python train.py --norm_eps=1e-05 --positions="learned" --train_tokens=162600000
MLP neurons of a small language model. Each row is named by its layer, matrix (up: input weights; down: output weights) and neuron, and shows model dimensions 0-159. Each number is 128 + 32 x the weight over its row's rms, rounded and kept within 0 to 255. Numbers have three digits each.
Before each neuron's rows, "fires on" lists the tokens most often at its 100 highest values on Wikipedia text that the model never trained on.

fires on: "ur", "ath", "all"
L5.up610:154054155082109150139121129191119116146074137094154072133133191147188199108122171140140190130111158168107094131126117141106170116078168167124151104143172129133141052114177130121142121100120153156138129128191134129163145110196100132134137227137134138151116097118131140171138156056100177136118157126127121142164114072163217115143070107149141105155130184124145123069171126147089189122068131162127129099109175114170170135131148103135193120142137108089119109088135131110132143175107133
L5.down610:115160147181128163083081160062129111062126172135130156163133062135080071170120129127060088142102123110141113130109167153069136116193139106157119176146149092180122120122130059117093144135107083101131189112132158153158114112113133094130167089110137099176156140177159113177150198219158125132119111161179160159192108122123078101120144136116110157128198091150134144147147092147132100128169192167125138115126086123127142171159128084147077108155134105130139094132132077093164092095130168

fires on: " Ch", "o", " C", "h", "ent", "an"
L7.up631:135167202119101167156130116127098098111133087195117153175094093156159149132129151149112099151129124079134119130123097099140147108177137128159158129099111177131101127124078100095132149172085151170092133062089094193165159159133163117098181169110067159135122144177109104168126119173126125136127098149160114182134101114114081151173144155090133089092141161127074150142076150085170124096095147090126101092161163096064051142062173126129154093155089092110075158087063127093121111125193130
L7.down631:115158145125111191098174179222149118119150128180073114084123131101137125195138125117077138144120109129128164158141087139118164142137094142137118175103162082057089156121173153081149137118049084134122130178115119087094156090188118136123131159189144156115138156166035137100145067113127161104164122083118180110116103074103118079112155073159145086172167099125062100205166100093115128127134148145190161119118127111146155085112141122151098149140129156141151120100113106111108112131161111

fires on: " d", " D"
L5.up452:091130051121143140064160142122120107138113160131119114158124104135064116110131161109124162122116072181114136136143091080149125120127139143131147117120156144154166123103152107139166185125146057107196041074143065131108125164111140088118186192157132153140137092155069168138126144122090114144220075181140098119106131106087149165126190136103108108097117157060146156127113121136176157113185094141090081106070108118120112150112149129152102136128144148174152145189142167183083188092118125
L5.down452:165167099111123084123042124127100141122077170132072105182154145146098078142071170138114201115092166122194107095136114090116147085140171084083110142156150082111139182167130119161125131119125058126092101101172153114133137133174134087099162120116105135114115108101152132093075114153182105112137183116132117115111085089100125189019070086164159098148120170107150178098116110091121149116140093173145139163103166119134130072146140165181165148153140144159152156112140120128110185114143159

fires on: " t", " re", " st", " T", " St", " j"
L5.up488:139158149180104142118151132128141084147055117100130075167162073144137213113125147150168142143166110147121169153086143110145118111081193121137130094166151131107135119083116083162189096155095056082148124143084145139099126176097110140137183102145083155105108113157116102141137145140102113125108114119138114083078119144111073139201142213122139083132103167116125126144130118124240088103153133127124088122043164138098114117148167129101137109184108097138099146181102172149098070153094108
L5.down488:039113122129102115139145186134150109130086168160120091138158139102109156122133128100117100196151113129072137098159105155022170085123084086125092097064155129184202122114127155092129119164125184113157135124100197159171155129091120141127150142162148094132130152160087117149109183107176110080151145140140110064145149157151132117142141126120132135145188145109112118153105187144097141100141116132100015109074144144146133076148178138087118149141105136167132144149121077158150141108161063

fires on: " G", " St", " T", " C", " B"
L4.up141:109190119162143207141166133134145052101116140157180088199169054150113157149126128119129141139166082144143113097120105126129119133130140084136134133159106120131089194105087128129206096151089118125155131102159143105093155147113105185089173133181044096111175126183132143177067101084152098139129111128174134155112162077088117122144127148073197076136115177085095121163123123099162121152110146109144113085079156102096092105133126117117109170169127091155105099144079137114100091108172087
L4.down141:150103145144094110119095138108155103122159211119112068168151130113118130149130169102105137160214102103056171038153174124064151110154168085143101139120201159131118162129120183091144145101115126123140156108112180097067126119118137186090149124124129074122147182080079099217080118123129150138152101107182106114140126075143129114066199117111169111168123186157108083118119129145108109109118107151117124087108177129165147131174099147076158104128088121140105137125124107147137150096116087

fires on: " o", " de", " d", " he", " or"
L4.up38:093108118179147148121098127125084104058157114112112130115084131077151095195087155117173176160178088165213090134122066089124160135190172172131141142116087123182146104135148087137158053123074143138123120098135121186118128110107110127153160098135137152105117121143068104097157209125215180121098082114139118097102163137115110146114115182157156116168101139137069114141163117139203145109168110124108104103082086137102138158128165089137074129150125105182129120173103109123112172114129111
L4.down38:150119071130150126075131097115139171124127145077077099222103106136098168175080125107101175153134166167067207128123138134133171158146120149158129113071080104110079150140121137126105143117081170176135226177156088135051132158126158112110111102124188139100113110133137140088103105151142147210140106109132161146112188122125138158117129087122124149117126151197087145147157167110140095097132076152102183151150111109113128107153127139184107147122119116114109123058058169097151112132107102

fires on: "et", "t", " pr", " cont", "est"
L8.up509:124111147182158119110176122073112130131130103098167125129059131078095117071113119173187128168139147113097105155104151090127174188201158137130101109119110152123099158098132115098173105166078165101181138132100151119098089136094130109130209121177090131153108091171144185132204120118102156147110089123145172104125102139127102093147174138140212077131095129123132116083093159145126131100160114113114154131143066157105209151102161085131038095134087126119142146132164095105111075086131102
L8.down509:116124086099125100152129167137144171149090141149091096114146085129200198170102170134122113121146153150131115122090132114122166127127145146141142128171171095123146098097143111147064102111113084129161116158097092147048128106113124120106108120132219142178150188123076103109136130132200110168124141143178129173143126147104165116201156121160064113101152103128121142103073142082105101215134142152100152193172101092113061091099122099091169087108168142080083160134101100190095110156139115

fires on: "ction", "ct", "fer", "ire", "ign", "ide"
L4.up106:014118110097141154124110135162154158123136090109148160130128120074081137142128167207137140143143159112107130140117123123079159137149131136119121124086139119051163136107101086135149135219100097094142141160168054195162166114120095111192120148104067170118166102193174153153140135093141111109119052140245110139103139106146129133123136135118158142199136100152160135139096103125122146073142095169092090135095130109100123141149126100159084151139118165120154125151066148124164098118127150
L4.down106:146117110097148083037120112110080134081172112139081104104108156162144072161110128106134151139118090140139109151119168115080124128143099185151118143128165186186152110137183140138128135093161159106092108146152171080134127106168115128098122176138186102145120170125127116154153119173063121108116155086110120132188077221140119099138137134153119139038148196092175133127183149104154126125119154112122158115159171137172183129091138154030175107096129134159130089110159094123081130087173131

fires on: "in", "a", "an", "ous", "9", "8"
L8.up70:132143126134156131159121089084101126099191137146112112087116135099068114126117148191100122124093123125157145127103139139139123152142101124086135181088063147139090163162115139112112107206147150141117085135104056146187173052100185106157184255133132155141151092159148166108059138101117103140168106165123126139110166105113197138105124168131097160127074143086155102118157110101109157071120178063129109137178117108144119154096190112107163130140135103143128121132094191123096119125125099
L8.down70:135113160098115194101164194091185112144142083152101149142077188124092111128148127142118159173113116085183203134140083085104131128143170064153130143152111105154087122095127150102157061128156182149137133168045181086137144089126112148141075112086169160162131151067145108140153152118111107096123127106170167112149167138059151122124146102128204119126111192123128164122128130126086118108130073128124120156148102067085141161079115157160129138114080183059115097128120127167108073128135144

fires on: " ", "1", "3", "0", "th", "2"
L5.up455:051144109120145142129091117094114138099115078109163181158068128081116148159132116148135090167141154091150127143134158145170186110196138118128130155111112147167108146078150123160131102156114123137150129115136095134121153122111120164137152144200108117081153096088137137150127177154188142102144080138152102126108093153080093114122161108125179117148101240100110042165082090103141133148131115121121113142138063089083128118093160118097101142146087168171149174075077032109140088163150071
L5.down455:124107138150160113096099125152094171135125169073109155112129169064160123162173098148137143090122107096141120075131150116137146101144027111109104095111112138171161123138131159085068151132099124165117134119152145108092118127076119151141060078105136170131094165117115082111179135100071140136184193139113116107121168159140126173140126085124086156083108121158175150114129157161142109179108097227188107196133065196115169079146154134126123065187111124147118096107126133139107100129121182

fires on: "ed", "l", " att", "os", "r", "s"
L8.up55:086162115166136142132175159054095104132119137118098153114063068090147132077147140097090098140118107119137091211133124081128119090181142154154118167119108176163118090013130139070153146159111114139164136084138101188094076182131112097145126138142125149126163097145124172126218141092119114189123124111131168108147132102073149149124177116109146111099084147136135144100078116160108163086169152123083152104140073124113182154114177105158117165140113155137177127172158140071147114113134091
L8.down55:141065198142106113162138136126136147107105146166149081137174157158162171121077100125116119094097093134129153047159092163123119142112101144134138101145190103116141105122133142132130187222164170140152090090129156193150129129136083127127116141096142146125157141105171136127162071094151109166127176168078097181103097113067048134146147133083116104126155143070110159157071174146111168160088102148112152098062138114116068130151141114088138094108086142113218115133136126172130152122106073

fires on: "-", "8", "E", "1", "9", "3"
L4.up76:095134120139095174126101100137121085131176174143168151129146098041128103070104136169121136149130104149151160119124130088183155107233123119172122166101103148127135189090149075173167051187124100075133111105143097137156143119118160148145129151121108094105148104107145153127141147144142133140113139151177086107079140169056115087137143128166159137166103200129111114153137098101153119102109137114131117110151081059036148103110176064082092139072090113138150152144114108175141131133137068
L4.down76:163166133139132104074137165209105121115132145144141098145150085173149190100220149127129164181094139135141171114045145133148120178108151169095137088048166136130126184100114092147101155140119158128182096081125149091084171139086159083143136154116132145134109163074122138070154091162142153140121122088110127101152103153085104196118151119087131133117133107134118141159148154140152071166127096108083133146151081124135146080179086164120031109150162161103133128138134128160100082129150064

fires on: "al", "et", "or", "on", "s"
L7.up301:148133138112125147084050067138134086133099153108190121134178097142128088167157175131085158148099170137135151139138120108120135186127157145134122127188130168122086157150174096160174137120050069113148146127156153147082125173042154110058155181069101141161126141183131130111130103118147105116164109098133141119138109095140135114060152172149162164143086131132087125112076148090116175154153105117097096076102123157082124077119168130131117125119043150203175121094141140144119126073167112
L7.down301:154129135153133143079189147157124096122190094155102158092070093116111103075138161147192094120106099128147120114120136179147130111051153098126118166075157180188109117111146195118156124140141193109119087152111124108143157096116135123150160160164147119070087120115173182152101078129123110131109067161111118167096132123166151094079088147089133129190100148045080107148149095206153119209083159113127106097136121131129100156106108153159141055146133111092160114168159134124111116158111160

fires on: "ill", "ction", "ign", "ist", "ember"
L4.up454:063184146141186144089134129188181134056146081133150216147097111146082085141088120180130106156131157157103147152134152125122133147150128135139131107099156104086175146109131109085144108170151072124124112165124045184133165144115100133165137151095112179110170125162181134181136101116142117145141090150155106096128160131120084130116138137145139148133115088132109132134117121150102131082214103127127099146140066115115100165153110139182094143198094108116218119175076200149184095149131134
L4.down454:112085087152139121107143087039020171121175187136074105112106159110183114120156152057142143150149141123161116127132147105158114168122089149137095169117139184183159138122186137130136113068109148145125102152167172117131109053129103125118136190151158098126107157119122117094137142185093156129116160114139092170157079183130117099158085124128146138125134183130148147106166163154118153126069161126119171122128173129140150118123154162059179103071104097156074101095144073115104139099159077

fires on: "d", "m", "e"
L7.up388:125116123147151142103086151100125110061112101111174112165116087135124178108051117097105142179153134130142155119109083194135078074205162119134107121176156138135137150101109056106135068154086099138139109121162145211160143117132120112154138085136143125106175104080142099179145161088155101142128129086113164128111159123068073153093182167129167072154092142161070117145096096091170125112119151092136171110060119120103136158124190139136145176116085163144188124160083126152183147145125100
L7.down388:074179124148175143209161125157108085104107110154173140058117082143121147105148110105097113136106173155125094131115124151137116135094100121163102068176091083127096092043123152170128120191119165132143100086114142139153184116160074132104077103135137161079111065139112106095124104115185155134066095158099157103118147132127107123097104120109139141157143138127091101178084120156151100127067231165184158132166138188130147150152149145133165110092138163120164098110157153061173120131146103

fires on: " s", " to"
L8.up87:163183105117153149132146157153132099086107136141155139170091150113169102099131172100116142137095099077058168076170156102133150113123148084156114155156157172081067124119111094143153196160065141152138150140143115139129157144100108106107175109174130154123124073095136087228164183118141099102126113099108117059146079171110079126136158190165124145112109150056143118100081142130117147143090118121063064118122132132104143068132101110117111126094126161145130144149097163134194106034113139
L8.down87:114106114158105135138133138070165120143136165121130145170108167147066122174142098107099152178190162140117195173140105157123129177141117103126097115103196140109092112188220110136136041108148125154092139052090170053157124145146116138093150134121161121118132117136144118102123118120137141164126124082097165148141149123086093130171173111144157156094130183130102132085096097110091116168122093130144037130095186101135171158109050160189099113127116117114163111140083077080136117145165159

fires on: "ric", "le", "on", "al", "ral", "ac"
L8.up278:165130129100046152118113065197109084092150183170124070132171121113058099083099100169148127119138131108068169119122172096171094172132119058108129124121127140123168153138116059179164097158145136129119138104172149167115132128183134121090104126100158099135192138146153128165148106155138110127162134078109164114130135113124096080117138157100110162165179153097083081111127099109129125096111159072118068120150139124093091093086153172115138173175030171125143178103117160170146154123152115
L8.down278:118111144088188101107142148184116167100106093169093073192150126184143163112164134102141145104104140119145156085139174165105123039111121169092161171107130111107164156099120095154118185188126163083159147174120122152074136086098125149130149148167099094129106166080102105117153092083152172090138096044123129100171087124142158105135134132159143108143090085117106075117192131106077104129120101092155128110186170093094096089151128172110138155159078207154159114139157157161116095148136106

fires on: "op", "ake", "is", "ia", "ons", "om"
L8.up135:145133094152110106156098107120115081068115158154076117121098155120135081110165058131177115161169123134121116170058140127138156131110195157151085156145089171121161102092089130149163153105120110132141183139149120137143142151132100088111137100186124131123165097098169115169128130230098113128127108148130152153127155132080169137130212104101105109039077142147121134100163195128115159064183099079150102159178026132099121128112115098094097166104125113135163132124083165102135092139117118
L8.down135:138167136160141150107116124083133133154183140157084134087139136115196091102135121085095178130163135079106140082129155078198117093092171158168139193074189112103111121167140172162117080109123083113122079108140137108117158105144080148090151194103126118086158104156108213134063097076137027152110132164139067124156099122116167123110100107144134088078162162122039105142097161163147156155148150131100143132139147108146142113136136131105181130149115110143101123130123116103117196177135112

fires on: "iss", "ill", "oot", "inn", "in", "ent"
L7.up137:152166086147151119147136157079102124129110170104113106179091127127110174147144142133013061124083143155137117191152142100138134149144144091122136112168128119102103143140153119079156173140147122142172077184145128130123115103135131110148127121088076154110107104181139111157100120175107108120216178132158109139121129069090139111070170081201155122102136151115087120079144130049134182079140157096139125096165123142082117074097096122101170146108109135132220127170142131186150119168168111
L7.down137:100094126132109119158073118128093124134106116185154161075137121117152120074111080133116178117134128130071112139111124099139090094086132151152115114126157138158123124150090188122085137074119136148168107068140164139158082130071140099104079116092185118114122082124142147135151099141121157124147079189150144180086145201152141096147160153154212124125138168160075155154114111145129152118203104089128211111191086082154109105085103146180121104121126125106086150112210186169077114135091153

fires on: "t", "ust", " cont", " had", "out", " att"
L5.up101:131140121173119094151122082138095160144048189153118145080124160087099098123097132148142106150104164136108143124092087097153135118183137151170148150147104120119162134119132059092183184173158159096098131148070173139119105119096110120086112133142105117151141112160128109149188146132150070152065087123149140159148096141146066066115126108125171154114157145129177161075123065128095131077143101120082058093178128160106110149116175108084105117146120088162182169186122140127189156106214119
L5.down101:215172105159148164167133127106108136131071145079136123126114102086155094122114093130132192121177141088141114108079102081144183115183111120094124159161123142122125097141093111094115105138095116130124055117091150108083088162156130124165103114113106128178200109165128150168112071109097111109134117152172153132152146180121175138182128157172119117149137111160187138162072096118077099137154183102087202095181108122089062126117141136149172087151106164047134095110111145190127100159155137

fires on: " e", " m", "ce", ":", " comm"
L4.up147:135115176105134160147129127185113053073107070122111184108154086110136093133133140081185169098103138164175125098114091127166179134134126167122183167092129108139161159134088141177123104115070130111127131059160084172155143105093066127098128140176186180086128137160117109135130229140119102099116086129138104111084182131108131136109082195052124119179121145162123124178152117066148127136199096099136140075084075121141125102145155109140127133166152143157120105114108150144107137088120128
L4.down147:118124147144151144051116120065104117136088146154165079092131110183117159104074105107096137115134140135147134161120053171095160111122120139129072150128147105106121178090116122178125148121123134140143119169079138142144094162096161164091149160151112130099098141094078110182172113162149158139066077105090117121088109089159203147126154107211105143123117145177155137156091146148107174049080127142121082164161126172154156150157148110140113185156190124071062126071172162099125079118113142

fires on: " d"
L4.up306:081139087145152108041101191108098104121111167089125115141052157067085123174111134088149145123109088140160148169116120080130138109191115109144157117149123130151136135113217115135118157145177081097153101118086092143109174129133130147165171179154190161128125066112133156118136155087113110138195105137109145114144121083102123149131151160195184153104091147064139131094156093167128168121199045166086142124121107142096153096126175117112079126172128119190119119180138143131107147119152119
L4.down306:099132115132147096106114065088143155114089173151112090204107121148136088154082135141056150196061132132135145096133081108067114092122157150123109102141115128128083187186155125195110144135156078160115199152116113118071139146144171156162083129135161138147100087109157113098113117141178155153133128141128131164143169075070087172075059062144139126117119142171152161122168106136073129102125068105138136143118134122142135117118132152139144127117149105197162144095078218143114162171142117

fires on: "o", "ent", "on", "al", "f", "ec"
L7.up579:106216115094136102156106043129101147083108071165092138102121064170108116125159105154161166152158146114128090099119168131143108164114144144097120143091132148095143131159066096094104087132144164182119143073134082128178159135139177083112137221116051112143164120146153162182111136146136093115182164132162081161123141132088106147122132122122173105121123139131076143121091142059125115164129202005157120113129145113073111137132148149147118108123139144114109113092159120170148151115142120
L7.down579:085103133140112172110126152112119126137112197167143130055206176167134146126093141101132112086163131193142194093119123120103155095133099116127167114105149115091111115159130164117068117110095155126104128085145113125138166126156092155159091108139139150101143118106106139086090181149086158202103119128183203072104144155138080096166139160130154153084184148147144071130169108156152086129147138197111169158150132201112107127093130077111136110171147088136134148109071097069106106118042116

fires on: "ur", " up", "art", "ated", "wn"
L4.up596:135080155119139116116055119189129161117147207152123143164130153165149156018122133065168162148103112131176073166159118169142129188115136140147156114126109031136174091111074125154131197075116139126175137140081118159112145128139121110128180140158148083124066212127082154157178112152130175168153199106129127102155125081107116093125095120175150155121131134109121100147132127095128104135091176152136100129162171167116172152115139126118124165139166116123077115105148132161123077113137117
L4.down596:161129179151144140146176139163167121109123091140170088135100083122181154110123122173090122104106121102089157172082132115115151132162159093148141154176176175169135134100164118085103108178153073091156144103197143120169105076170136129124139165078076158117167107161130146113120149055188128085153066181062148053113161162081155145147141133090107144124118133130190118189045147111130137142146059152096082131143090129143129117156112144141130128072173125114130166134088120110146139122171170

fires on: "t", " cont", "ous", "f", "at", "om"
L8.up167:119140129123094141131142123149042146085119114120124170132113177066132114108101066156172108147168076115153107110126109058149170157231148172180106158130085182147132137094132128058124120112167170082130131082077133116155139122118109055115168141161138124164138151112158179119135173074132084138083136116179165138138100155156069125105107173087143157140164155069148106090133126108103123109159066093116112099163140150139131183104171098127071101112123053136120143089123112163110123088119116
L8.down167:177129129101145121106169122171150118182093111086149076067099120136124147065119145154067170106177183092132086161061082126130136143139115128166154104126122109183118139166132119177113084093087102102115124165112156159117112085143080174151084141133110100140167096155139162088162113163170137141079166123137168090179119173131177086061117137124157126165127136108186153126080084122116099173123168068100155108180120095128122092094111157134189208104118175138143155098112159059144118101134150

fires on: "ire", "ure", "aw", "ff"
L8.up221:152092128181082126080149087152136104085080100150119129188140090084107145172134159112143163123187134117105141149115162180137127190113181128134139089143182155071173104142174063158132064199119072121180112104124053157146109167110101084124186092168125132098182098175123131099155144135067131105101105122141112086108110148136055092112119167130148120126097139101132138102126126170158113135104144171133117074122128103131161150145171136099097156080117115153237132114107128139157143168136094
L8.down221:097142119116133152119101109135117168073179065091134092122157121138122125131133123147115121150072086068086131113127110132143091150143064100170123150089104100163137114131121184188125145165162132191134159117136176094098139170095139110159159133077084186149101114117167119151051190131087160085081158149115099114176154127071108143136084168052123146122126125108125142135103176133088124162061094091171100114187143102172106168128157148159164149157117150165101067103102150183142136108092200

fires on: " a", " d", " n", "ro", "ec", " s"
L7.up469:107109056110142135131150157134118079137151141147105095127107141115091126115099155078121155148104121137082163131152148033131132131120125080158104122117098154125141178124146113129135137141142105098101123077160077154118142162225120132140160152196142134127146062101179104215086149204134045148147126104120091093097118092036112130114164166096141066155139156048089125120151111181130135110190119145068126114154101134109132111105118141149072153127150120170118138159092165166177137129134132
L7.down469:125151128116166122143110150085051183090107206100128095212112147127115143164148126121050214127102110129169146091113104147145142063130136152108128087120125136114131139164153138141112113077175110146130094139140200123089139165153128163155181155085126177166097131095137139104134097196124151105144141111038090120176083114165084113124093137115134100159081172111113110113151066122144099125111121201103116096102143112122154141155106116113121110085108145161081080169130149070140053138152135

fires on: "an", "ut", "ent", "un", "in", "on"
L7.up158:145103075108123157141136091096135177121162147107150050121158100141086156107089113115082096103135170121116181144119121059127122124165116082122176119109108096113103156131119061124165140142135134131139106106170065136137143098170139093173122173125093136153193153136159119182158129217116077151183120155141110148132161144104147118071160184183100170087201137127141118138046110120151128073157114050105084121156153087112134126102110096083177091190125141166154123163123134147133121129160079
L7.down158:134123142117111130124086141152121129117184115166119167147133140127089144093168053182126153108165136106146114130128112128071103108126127172143133171123118132105121077144191143111072090114132109148164157110124122112158107175113138139091099200120151089110136117127111105084154121110160109126118196095122117183103078180153121103143170182181171160154144115077137188091146155091127108069172093098099154062178133127153139105097126158164064138127165091097108166085083150100201205074118058

fires on: "os", "ac", "l", "s", "on"
L8.up356:132165149134098151165068100198127061137108174149129141095083123091118086154144181076107188134062135155091125121145111134145116152157153059151188148176100126148124143132141096123162146201102120100114137134145128163096153161112089112117136117117058145122121109143113199115174117158134112112138085133111189108090109157092152144089153157115086159126123140196053160112122116085085156083173147085082122115161108126130180124135131113077113138153080176141160117142125190091180079093109073
L8.down356:103077172118167101118154213121145127100153059159119098124157113168150115115151092142150119144110130115159080055145167159041062105109127170119058114160134122107158180132114086185143190160123145121165166072089111157137091125123122115126166096118150147130107135162113098107094087096128126162195098131095071158153128115120157114148140058143148126124160122111135183137141127157096103184076182108121117117086179110126130187113116130130099111170112092091081156223143163122115113153136137

fires on: "ction", "ition", "io", "ram", "ign"
L4.up220:084162124151181111100098086145171123040146180132095175166067120114112112123102116170185122167092146204142123176128141142114189115166127120143183129119146100121097125121151114080152126188150121097147144113125054130146162134145136124133139100080108208097193143173190137174172104140156131149158105170167114066134154147138090100106112148121133115081102074142156141154083125094110091105135110117105091107151118095117040203151109148173078171139134143119144128146137141097173105142096135
L4.down220:111092099114133135122136076066077144168172111109058074113096143106151086134110136086127137180182108120152105111145127092179094145095096119129108179133136167192139117145178110120133066065089114110153126182114183156142137055070124127123109183166147085118072141133136143103138152137083135110122173114115110178112109165102132150161088116107135165149156204126129160121178132179097154105149174134105201115128150122124155129128116140049179118073076088152085102089128095128102118106156085

fires on: "en", "al", "st", " d", "m", "ers"
L7.up332:121190052091142107096110139115091119151145162156133092169184080114134114100128109103119153148136086129115079094099136096128131098120145120165125162119160182117113133107186048068158083149092106061148119026166093138098141157157127149120141165171144172087163074143170094126173137118114123152151115184129123101095152076097162174072148170159172154144097154110154140096078134191143132102153113105111105081102128120138129102158160147139119096089127201136172158156135163156151134071164105
L7.down332:131135122133158160180147107100145144121097142122152111156098089174120107143074118131074210207146129099131132160113112114085141158186138153177152079145105107132107130152169127085136083120119120145096129100131078160117168097097150102160075126106157148173099121104120079075100195170104143123132131115145182142155182157052156145125079096112149125161059156146168111092096149056151135098130106101106101132155112102158119179103121136120180075104187084148090124101088186158134165190082107

fires on: "t", "f", " also", " ", "ly", "out"
L8.up546:101195144170092130185109108138073129141127167152147122125187145123108118134166085133146091108137109092117150147134135112147156119134150138165099150131075131092074156125151086043165126133133159063088148068076081081138131138105139112093150169177046122150141122128138211133139127098057110176202121081124228111115104116150102120148130067105148139134148148134101188091125085108125159118155079130086069127093122129132132144121189135120147127121128118134199129093153156153150111098168132
L8.down546:173176120128124143110138152121135106138168085123122159122132158131120134140149216169133146118137154150165096155155076101119120148139105135150146108089138083129088120163111148181143153129124133098076151113116126093043158061101096139115152150124130143240107177124179090100107149150104153135125146089110185134147095155127112112121063118125184127111130154142150048082082166122111095153149046144085179124156183144085127136115169088108137058119111156117093150087061136163170097078157147

fires on: "art", " cont", "ac", "he", " dis", "at"
L8.up94:140108117133100132111221099131138104131121121067081154079052169113133113134121053142124131123146087134128117177174134060135140170135109126113122181063125130158117090127125163142156161128139123131138119075081086095095123132127119125114130157163149157186153038124128180142153180079127098126211081158153192124116180125113088142125184116161123187070125144064139126124093080142175081076141123130079082131103093137115125147118111103157101122149116166202149142143162141117149128150137109
L8.down94:187105096136134135137040122073091112159114076144110116140119149141126162090112161155126113094108168135189054148069122126115123102117151161142122051151144139105126169152076122112096058111142137084098113090093105097082139096156140061123149114107180159167100143126163171140184106153185175094130150100120155193136132108133144146159092084136142110190165122063117089114092167144150161175137108116096138123138141141150095078135162191144162179140142089162089125100114102167117165153188161

fires on: "e", "ad", "d", "id", "st"
L7.up234:134199081139119100126111156125079073098069114184155126119126116124088112196107122109154153123147138160192107111118085163135121114165096152095141177152190117081140123092121110143111074154149167167137139141081170147155137148091139149123102168116109125083145096159191126148113165105094060106169114155159152100130184168054119139127123052104155099119056145123100105156115099097173136147072138135145119072074081117125156175110172114146069175150160138172167110132110131096181162144091114
L7.down234:104127137120075105140163149085142151157131137084147116085088145201136118073163114173087067149056119129091077124112139137142062129110124064137136099174152161155126163136131136103115149168164112122048106118094148081126157082093098129116089139119129143153122153092092170087125079101073153174112153069147179155110168102169194128139159135131062186095136158123196068148173156112146213110151163136142176157156160144094129126139132130135098110106106143113169154101142120154131102180142108

fires on: " her", " his", "ur", "ust", " th"
L4.up609:201083180087099148056119166170108150065170139125130148148110105185079184135096170100145118139103095155140176089071117136109179173134148126172114162114166047102177122163133142100149118091117120051194103165139126153127086198132158132128131170149122147137172152163081151161181116148142180114112140064153166128101116085119183129136103106122111124068139109084084153142129134102092151170143136105100136159098151164111155155121172107139110182146147149137150138107105177096174093115125116
L4.down609:117074109131164109101159146066069058103151110147117142122074165111123094100100094096153145121092129178177125115099158138092112123134159191127133140134101186191227140143153100072110143158159103180073155146141132130115109131165126117081137106138118122124173133147115063146142130162130094092132125175119107116149122118119145158173075145144123164107162175163094169169123133092084186144125138130099172119222158136192121125113056141139154078128108086127195120136141118086088122141172171

fires on: "ong", "ation", "it", "P", "re", "r"
L7.up526:137125123197069184016142050156135158122101176095139134164155096121139081154101186158175129123147143158099156161099149092146132082153147148132114112061127106140104122168116162136121131159131123169135128156068139112139097158097134127080125206175103102102124169127127090127116146154113148123139117129111146080149204105133081067127180097127107137071132131165154136123080151126113162098061095055135145128047091110156090121116159100099157154145116121129169166123112140169159081140127107
L7.down526:094154203131132078112136153072121109120136125122112110144199104133140073104163166124150084141109132027133089155198096086139127142096112091113096077137082078180146124070159074162155096091110165120169126086120137149092121072142151159099165146173121163156140107096146113102126149093132086137163142088153139072106134091157122150146120165185150128113084158166072085106163149094160112113104137177119141165120203150145187190137167143085091144142173153130122125155137143109088134160106102

fires on: " G", " K", " T", "T", " k"
L4.up167:086142079173106191148118115078145107091193142163159088125122151123150123133116135164107166148149123094212140101131164142126144142157145108128106082202118074090086157153149097055216082148104110134146092154121069112143168169124148122117137112174092129121135229146148139134091123074134127129127111095148125156148188072075153110112168152164167111118121156126106074100133128137159163111104140090127155107131110119092175096132112085064154169096137057149137099095130117137142062144159117
L4.down167:123172130140091088110179120104125136164085152131101166132184191118096070115203153180135134143118113101077120100090196129104136126114166199132079125089148078098102082063166091189159144047106156157129119179098164069110112169103163134132165144136101095120099175115161144183119117132135155124162102074150093091151124100146159113064181084126128115128139148102123113137092136138085104089142146131138169148112066126138121137133122131160165106062130149145111145145106192172119182143180131

fires on: "ur", " team", " gr", "ual", " his", "inal"
L4.up498:146112175125180120130134164159161086126196099108063133139126158180107111099125160105117141188134162152150173155118124193174123120137110106132113095119149096070139135136134102123131098062137153105124175103068194083138127130087125121143184148135114203165109080116113124147136109108142138150172189138151075061135084122135205113104110117096154215131143109122113102140120123141174126134127142128134136135130169091147088010155136054115161098153092098127163174074103140129124128142102104
L4.down498:133092137128129090049131127167128144109128116143151134120097089117142100182148090161090083132122104127123116099148073137084112100132140136142101134153154173146127166146131156099123155121134106168155153075177102100092147121155149200122101115166164064125154120087055128160108122097130112118083101140131163089173104111091179105197101162108105145095125135104176149157069178119150133164115137092070111148180128102139138157072086167103108065054117101118067161182082160093155128098214175